python train.py --n_layer=11 --d_model=512 --n_head=8 --n_kv_head=2 --head_dim=64 --d_mlp=1216 --vocab_size=8192 --activation="swiglu" --norm="rmsnorm" --norm_place="pre" --norm_eps=1e-05 --positions="rope" --rope_base=10000.0 --rope_fraction=1.0 --qk_norm=false --attn_scale=0.125 --bias="qkv" --tie_embeddings=true --parallel_block=false --init="normal" --init_std_qkv=0.0225 --init_std_o=0.00479 --init_std_up=0.0225 --init_std_down=0.00311 --optimizer="muon_variant" --lr=0.00707 --beta1=0.95 --weight_decay=0.019 --lr_head=0.00417 --grad_clip=1.0 --warmup_steps=200 --schedule="wsd" --decay_fraction=0.849 --decay_shape="cos" --final_lr_fraction=0.0 --batch_tokens=[32768, 65536, 98304] --seq_len=512 --doc_mask=true --train_tokens=559700000 --steps=8604 --dataset="wikipedia_en"
MLP neurons of a small language model. Each row is named by its layer, matrix (gate and up: input weights; down: output weights) and neuron, and shows model dimensions 373-500. Each number is 128 + 32 x the weight over its row's rms, rounded and kept within 0 to 255. Numbers have three digits each. A neuron's up and down rows have the sign that makes its largest values positive.
After each neuron's rows is what it responds to, as a language model described it from the Wikipedia text at the highest values.

L3.gate537:135157197108141101125122195165124166112110140106154170114104108122106107120117130147125091124172106041128123196121158087119105144112075052117140131183116117122107084148132128144189134152146148163130132121156117183123112101096195107095072084137114164119170202090103049125154117105169123079175122095174117077115126106096169087131111145123125183174096127114133131179185095161180159157124
L3.up537:150108152151137081090141136169110128143078091081094141084121109144139141146079075136104126126128077145204111187168101137143122093115104179159166125111122100143083122163102153097066151109100144163107157124138083154131121068125146065152051094166131135148205161092147108081156083149178142053178060108171131039137087111110140124184181147130097143149107161146128062105060070124205164123167
L3.down537:097148076111096059123067165202109119157134122129147125094116092089059133147143175113185177118104156137127123185105150171144157111141137105192146130186148127122170167117142150133088141158141150155129067141110107106131106168114118185097148140191072152156188147126082094121146122184135096144102082125132112145072133153135132100106084149165102124113057106104121136176203116170089119105095
Onset and gradual change. Words marking the start or progress of an action over time, such as began, to after began, started, continued, and the suffix of gradually, plus endings of adverbs (-ly) and verbs (-d).

L3.gate843:106109125100144119125138154144158059141099088090099101082093134101107143159133131110133043174197132157174190164161133150126129121134064190025073167139130130074049096103046123099126116087095122098131096128170109170134111150131127081120133074124143128124165166108076184082124077152136151179148113113106168151119101154034085158108160139161134071149098143091128134089112130117165086146136
L3.up843:061069137078099139176098128170143104118154095170077151114125106167146139121138035080095110106154126127152160060122102190132120095104080146124147107089152056126121088152119173092133112072103132146126147169159152136106133129164140169169119103105116087146133120096151142096107066117137127170134138132121136090159134164096187158159152151134106143146146126125141119141159134130136169160079
L3.down843:157111084063090156126116144095147157119106083123073093092112142091147186160155080145104133143142168106077137127179118134091036154123148173113124142118080116101119100080149087155125088124091145105112110122114085103151199134129125082061121112158119173161134154159058202145099139079076191146137176164185099117149084162070120110105196166159134116118109091104144152117116122188149151112140
Year number tokens. Four-digit years, or the last two digits after a split "19"/"18", marking an event, season, edition or start of a span, e.g. the 2014 edition, 1985–86, (1973).

L6.gate281:135155097080133158066092087058065147143116158138165137122115088105136098154119143110165075079146132106114156142170185081075135176136097102168105120108154139063159109151103095177131110125090118089119091123170121112093113126166074120094125136144131169132150101123144136120122151103113151090173164073151102112091160110132168140147145143091153137150104072131158186139136173119079097117084
L6.up281:088129072133081186120130053139115048135135070137097152079085092093134153125175133099157159129147131140104084121157081173083115113095102147133099141124077138125128180167127077069144111132111160167125131178084127142069124100108094103147171137131149147157102112102102127161143150088124158156141101113114160085163132164128187125148082110108125139118169134125100168138101083109087149096084
L6.down281:124169097116153164161048134101149119177184140111098122155189141113149138168164169132133159152104124109137133083088145182142123056141107123125073100147102075136111109097101093150143124145096117056116148130074111180110118078109085174092155133154127139086146131123144191218098216164056147177158108138116101129117123140125114137139158126109164060100159092116179170086139129122127178105137
Biographical predicate verbs. Verbs, mostly "was", that start a predicate after a person's name or pronoun in biographies of athletes and politicians (He was, Bailey was, won, run); also first pieces of verbs after "to" (su-ppress, int-roduce).

L4.gate1168:120103116124166106140081143165134096155177132118184136073108104200123191109055170119140121143078132108164108159082130105076095063178084129146095137082108082143111136092155169152173125119061103156210104126121116127150145123104085160120078124079128096152145083134146127133160095145135130114106137134114149051085138128163166123122101144109136174085183105148117106107096102093078085112083
L4.up1168:014155114080162160110117126139132103135107208041173154123162115069102160136123112113133057139135130144115137153102115108152099077104136155150107153163102128123110129131103126104132171113093122132133170165149093115172155147169069077092127097114159112105098103146111135121138137104143180134128128092104174096095077090129112118171140086147153128037123170155114154109132098130100170115124
L4.down1168:132153104136141140097166106097087141102179094153124112177157126155158138142188152128150061163126120076091141115099125126128085124138110158152112177104180119131127113050119148086122136131173173141135148142058113161132129097128070126081171112103123089171081098154139105152098172167096123139084135159071144147111168160089156165097130145045064121107112122137122158147066142149114110057112
Office-holding and service words. Tokens in career or office text such as served, represented, Rep(res)entative, Constit(ue)ncy, and "served ... from" in politician bios, plus scattered mid-word pieces.

L3.gate191:168096145107174152132155147163084069161106218093123189136140106129129142101110091102114116107105135148116126082153103086119112121117165145175088130134122085145105118107085112077139077112131148093114127190106104144069117127155102161137090091060149091169152168116177128155169131187096148123137153149216110126117138178158111133062142115127114132062095177118096124160079201117173112150115
L3.up191:156107137140138110194111088119160117149100110110115139157139087095143112125150151172106132169116185125184107163076073187113137143093139091172132103162077143170115129096184114102159086142170119175170062105163128095193134113101127146097130128111100170127130089090083144120164176123137148140135119126177127107139147110170184145126115150147094118148108123208142147098161152197093176164139
L3.down191:102144135157123154145164128169104148182130118096137112156082162064178111080177104178202133153118089148078064188075075115165138145084131138154108135134056149134131104144157119149156116112150124151128096079208108076180137132135139143105113131091152095149101143112161068074109162190107124119144067149108094105104145137141126079129073126086170081114146114137139151152098155154174132168171
Table separator dashes. The closing dash of a Markdown table separator cell (|---|) under header rows such as Party/Candidate/Votes, plus weaker mid-word name fragments like Jala, Sperrle, on-site.

L3.gate468:084188095109177122169138106112171208069116126130119129121184118108119059158098114087137167122160101152108128157109105101096140109141134119142159161119130178120145112112106139131139133091177127102174153098109138148089122130122098114075155086148109137081121112106068131112123103108133176159110138174113153127119116106144146178061119149140072177092060116148122110171102125157104080098109
L3.up468:133127137103142170183157122156219132230091142120108165175155139126081075146114189150142189129147166099118177133158118150130114159148123116137154120151084155097117101113105082062140137074131152108137103120138159087097109062115106156142092107148140142133121166062083147155076121141188079174129152134146115175118125156127216167123101134143130117102156172130132114170160112132169137138085
L3.down468:142138091130167165156134112145181137159145151147109168110145098147061108126110061112134132138146135143148104138100130112094149149095111077117101171113128172116121096183108093161175125107136177140144110115064121149119108090120172173133134175199168161135117203090139117127122174173117142165105200101255164120093135116163168164152135189136134114108133149089120094145152106083169140144131
Parenthesis and section-break onsets. Opening parentheses after a name or term (before acronyms, born dates, aka), plus blank lines and = marks starting Wikipedia section headings.

L6.gate1067:148131074138139134110082171156146101168163199125142105123182119216107156120118138171099138190168132157090100099125114110133079096129101186137095097111124145081119097082146143098216127100109181143080109136164166109070118043096185122188137147138162129169147148182139102106164160147154127095154151151167140109158130150142144144120120136091087036100174128132156108153114155161101184127101
L6.up1067:175122133144132143113091103141129097111062158070182135122112209161212104131073099172154143099168098216066127124167160055158122140147060103101124122109153157068206125114087194117080099156147088134136170167126139144144135149089125109183138109091138105150142091130174092104179142141100166138146129109119099111173118135178138180139104133133047105149135145129102146151144119160168156194161
L6.down1067:166126094093089149109111094158090189103135112136118154151185130180117109141097130069178101097190068107095129115132160158128101097130165132100122161114116106037133146111158129124123179089114088144148119126154113157090082142080177164137055104096131147080129115091132088155142067077121095156110147154112165136162110107094151082098143096101104143159180152141115141164124112151092130092200
Post-noun-phrase continuation. Fires on the token right after a completed noun phrase subject or name, mostly em dashes, but also opening parentheses, commas, and verbs like is/are/was.

L4.gate354:147095084057194080092146114159145170136105126149130123187135147133164126148101118166081086085153168139163146096189164121213109168139088126157087109115100120108115132110108052099152147078087072093138114126115119131101115167172086140118135113174061103069152171200099144119096086158198136169103178136121155118071093145098122076135121141151156098072146126148077136130157121202161152144142
L4.up354:139149098096131113134097090154112073189158158109089140169099127128091144115123091149136162177100103172166101099072102102116097083093076112095094132179140132128092111107126197152141109150114093141091125147149139155184109125169092143114135136130200204119124158132135141191115148092101120082120124157115123059109135105075175147128162158136130139143113108124081191132087116136115125105128
L4.down354:160117122133103122146126117087157184095142110133104110091102164107188143125107131132138147105114168069130138129085130138174138163115155163193123160118095101178135109180121093144124087158090148164159073094064051121107106151128144121157170122183086153096173148119122107070163103158082132187069129124085098128110186119119120129103088143097103096139141142136163149118129139123157088096155
Sports and career descriptors. Word pieces and modifiers in biographies and sports text naming a category or count, such as 2×, two-time, College career, NBA, documentary film.

L4.gate940:063111121132149184080134101109123112132133109129134205104132165189077103137126123129146103127111114131076139148137155127072107125122164146129131168158135116114156088196186096143129107185110122148124161068138107153071157132141123092105114190083147126069113153105118087088093125164245094122142100104110164146104126110127150123144100125170135105082131130163165152137100158124062180130182
L4.up940:123159151148137091172194099098065178098088115148150128120075188127127133083121174164101159099113159137117147192142077062127120127102135094167167200110097131089155159149130159148177106152155200106172127122153094141112151117174072123133110114130082101083124088116114109159107078181118150127178124047137075159174126186149120084140101174146117153175148077155132170082178148120163154125105
L4.down940:143118139100074123120111150097153131081152190130104104109083172115101143155153126135109059117108115088124174160149116144117155098112137165124127145161123074163140093162139062117161186116095179159126163155089142139081123150111135134096146099151175083111093093133131080146119114091078076104094121142102122092145136158136055082120178165186058119151183138137124134120089125170095122127169
Name fragments, hyphens, time spans. Three groups: mid-word pieces of personal or place names (Cos-sm-ann, Gonz-á-lez), hyphens in compounds and table dividers, and time words (years, season, months).

L4.gate489:110167121098097125164168139053197085110126075106122101089148165136106092125147140114114133105137119144162150172099108112130095157135142094152130131073105129204136149100073113150151188165124112159144115115157106135150161166111136068115147179139101141173099127132126130121143117141156137119138155143062088120113119100119189160123140140138091143166084174146088148158114080130133104132109
L4.up489:109127078108113082071132156143126114145100120088135137093098148119157093144118119115127154137118121126163127123067112142075142106145068082094168164064161182085097130138131141150096133110154115143068113145097146120120115119130095142205159208114069096112056159083133105137090146114127134112095084124207145100130178145124138145161124151147112184077158134169162111088163096165104111139190
L4.down489:121102192176135143129072133130170200110109101136176141124141151129104108152148131109156180093137138185123155113117102168110065097120085127195114158111135103110068108076105165131106113139108107105141149170080145115103095174117084114103144103128165142075099185030147163101106162105121140114141150134116127145117134137130126191206104071115157169080074144141138163084199144112109105147147
Start verbs and word fragments. Aspect verbs marking a start or continuation in narrative (began, starts, continued, beginning), plus mid-word pieces after a capital, like S-un-shine, N-int-endo.

L3.gate56:127128111064081152149129043140156112155146102106157192130163098109105154022126093100125172063157135111130120118094107114103164127097152130133164125163129121129129104116106093085155114111085179163066138176092130113136099183192154096141174158112153133114148113134101116167164141149087105156143135123134144104106080132136174044112119103145170099157141168142064161083135125157138117088105
L3.up56:124136088129098125102121101183137128116150198156078128149128179148105109162087062106179114206115132099136084150079119112115104087131143164133147150114175135114081103160118136087093076135115195197097122122125111086059122100148120096104175117167112186185109131156139134148142084170080118162188032122144079105139106149139147080164118106109114110182115120152068096096112183131141155102127
L3.down56:131082077137133094147164110077130097095092133151166074122140043130111113123163101116106093133170124102088126110172093162170116096133126139114123152085139140115154063064153127156174119120057129076162141114163097156033117123175116110187124161109159125159159165147110091176094112153108103139110138141095134094167137102215124075106122087105132184111118122148092122128180124117183117107096
Before team/organization names. Function words and punctuation just before a team or institution name, mostly in sports bios: selected by the, Career history -, 2017:.

L4.gate1076:142119155121073132099108174152208159172155164129138159131094162152124126158088136169149138140185154112113192177116127145142113141131072111072137124097037169172117125128082077108103166140170202131116138140094126125162097167102092134143145104135080112148127106127129103135148116122121097113154125105105164098123122141066118131131147091169122095066129124116169165092122100113171137062140
L4.up1076:175108044147116099105096125113168114104165189090150177126073181128131098167073106153103128079199173142142100167087165102116154115128129102118138196124032173147076155105038098081119081119128117159090095089116148140112134160114127076125143134168153078108077139120097077102149105121158115126207150124107081070108158094060112099205141055125116109122184136110145121092076117134149164113129
L4.down1076:174127136080151074170100101118199048108090162099137080150146168146132070128089084147140119129155108153082107138127098107102101120129088161160080138151113142067074092130107145085136111057110155184109123101132123135105117134166141130178124112095130108115119133127187137093140151132131126166157140100204079124150107157114102139166121074153115060188140105168111116124073109146141161178122
Elaboration-opening punctuation. Punctuation or words that open an elaboration after a finished clause or name, mainly em dashes, also open parentheses, colons, "such as", "including".

L6.gate71:185133093136179098114173124135119195147103135149131185156135138090146225110182133182104173076136140147066126128085088150204126138114185108172111092111110105176175154134155074130138162149135084095138146101102100061133117122166202125187119127104105135132111111134162093120200080141141132169104094159105155182093072097098192129097165160137109155151128145142154117144128163120061108085105
L6.up71:121184102118108152135146136207125117145124168083125106082135178082156063155148072101078166119149210117121051139103182150089134123204083124075103153100128110213094126116118109144161157106092173136145176073165133105108092119181168096099109133131176151097126141110151139104143066119152156089169095186136160117127123164186133090147163106109183127146116145147091090110152157164159140156117
L6.down71:133151155184108088181140146093160128119154096114115140167115126120123109179196149119168227103116210140086173134131144141144155174093160136136128157142167128174099166147149097119128119152206112104132136176159166192114143123128134090136099133118093157142173200116065116121125104137137184102166090143196165165157161071138183166076052102111137118109203086127136128083103112163169171113105
Table separator dashes. Mainly the final hyphen of a ---| cell in Markdown table divider rows under headers; weakly, digits in coordinates or numbers and mid-name word pieces.

L6.gate934:146069129146128164077111095136156125119018123116137147157111130117117121096190131162178061178110158102144126171125176186114172122136142096145129100096182090094121174163152118169140116200124161194140062143145115131127141102085092158116078135178113119100198105066120119138120119187183169141140098111124132095148147166086105159150147165144140121182187146098074183175107139083170107059112
L6.up934:100086128155132166127183117106106056166108080159100052118112194156033092167087052108080147143153177087227152117100156119084164155111153146152109096149155141160108159178101150109105114097127141171113100215162087133098139090127139098069149118150094091077124134163121103136137185068196180118177115226112168101054098137081137119106095193132138156112190166114155153070140104191184148172129
L6.down934:104136116104164175109137143104103161082107131170128095090150121081133110133132144099116075118103110135183112155154152136166075107141113145138169145137141165154119114147140084161068133145112116149180109135192127136109154146120108081125113120069134133125112123172111149077140187123140148131126075109122151132117163140100151138143167099135100101143111080107125133126141127111132138169112
Event-occurrence predicates. Verbs or nouns completing an occurrence phrase before a time, place or venue, like took place, began, appeared, released, plus hyphens in table separator rows.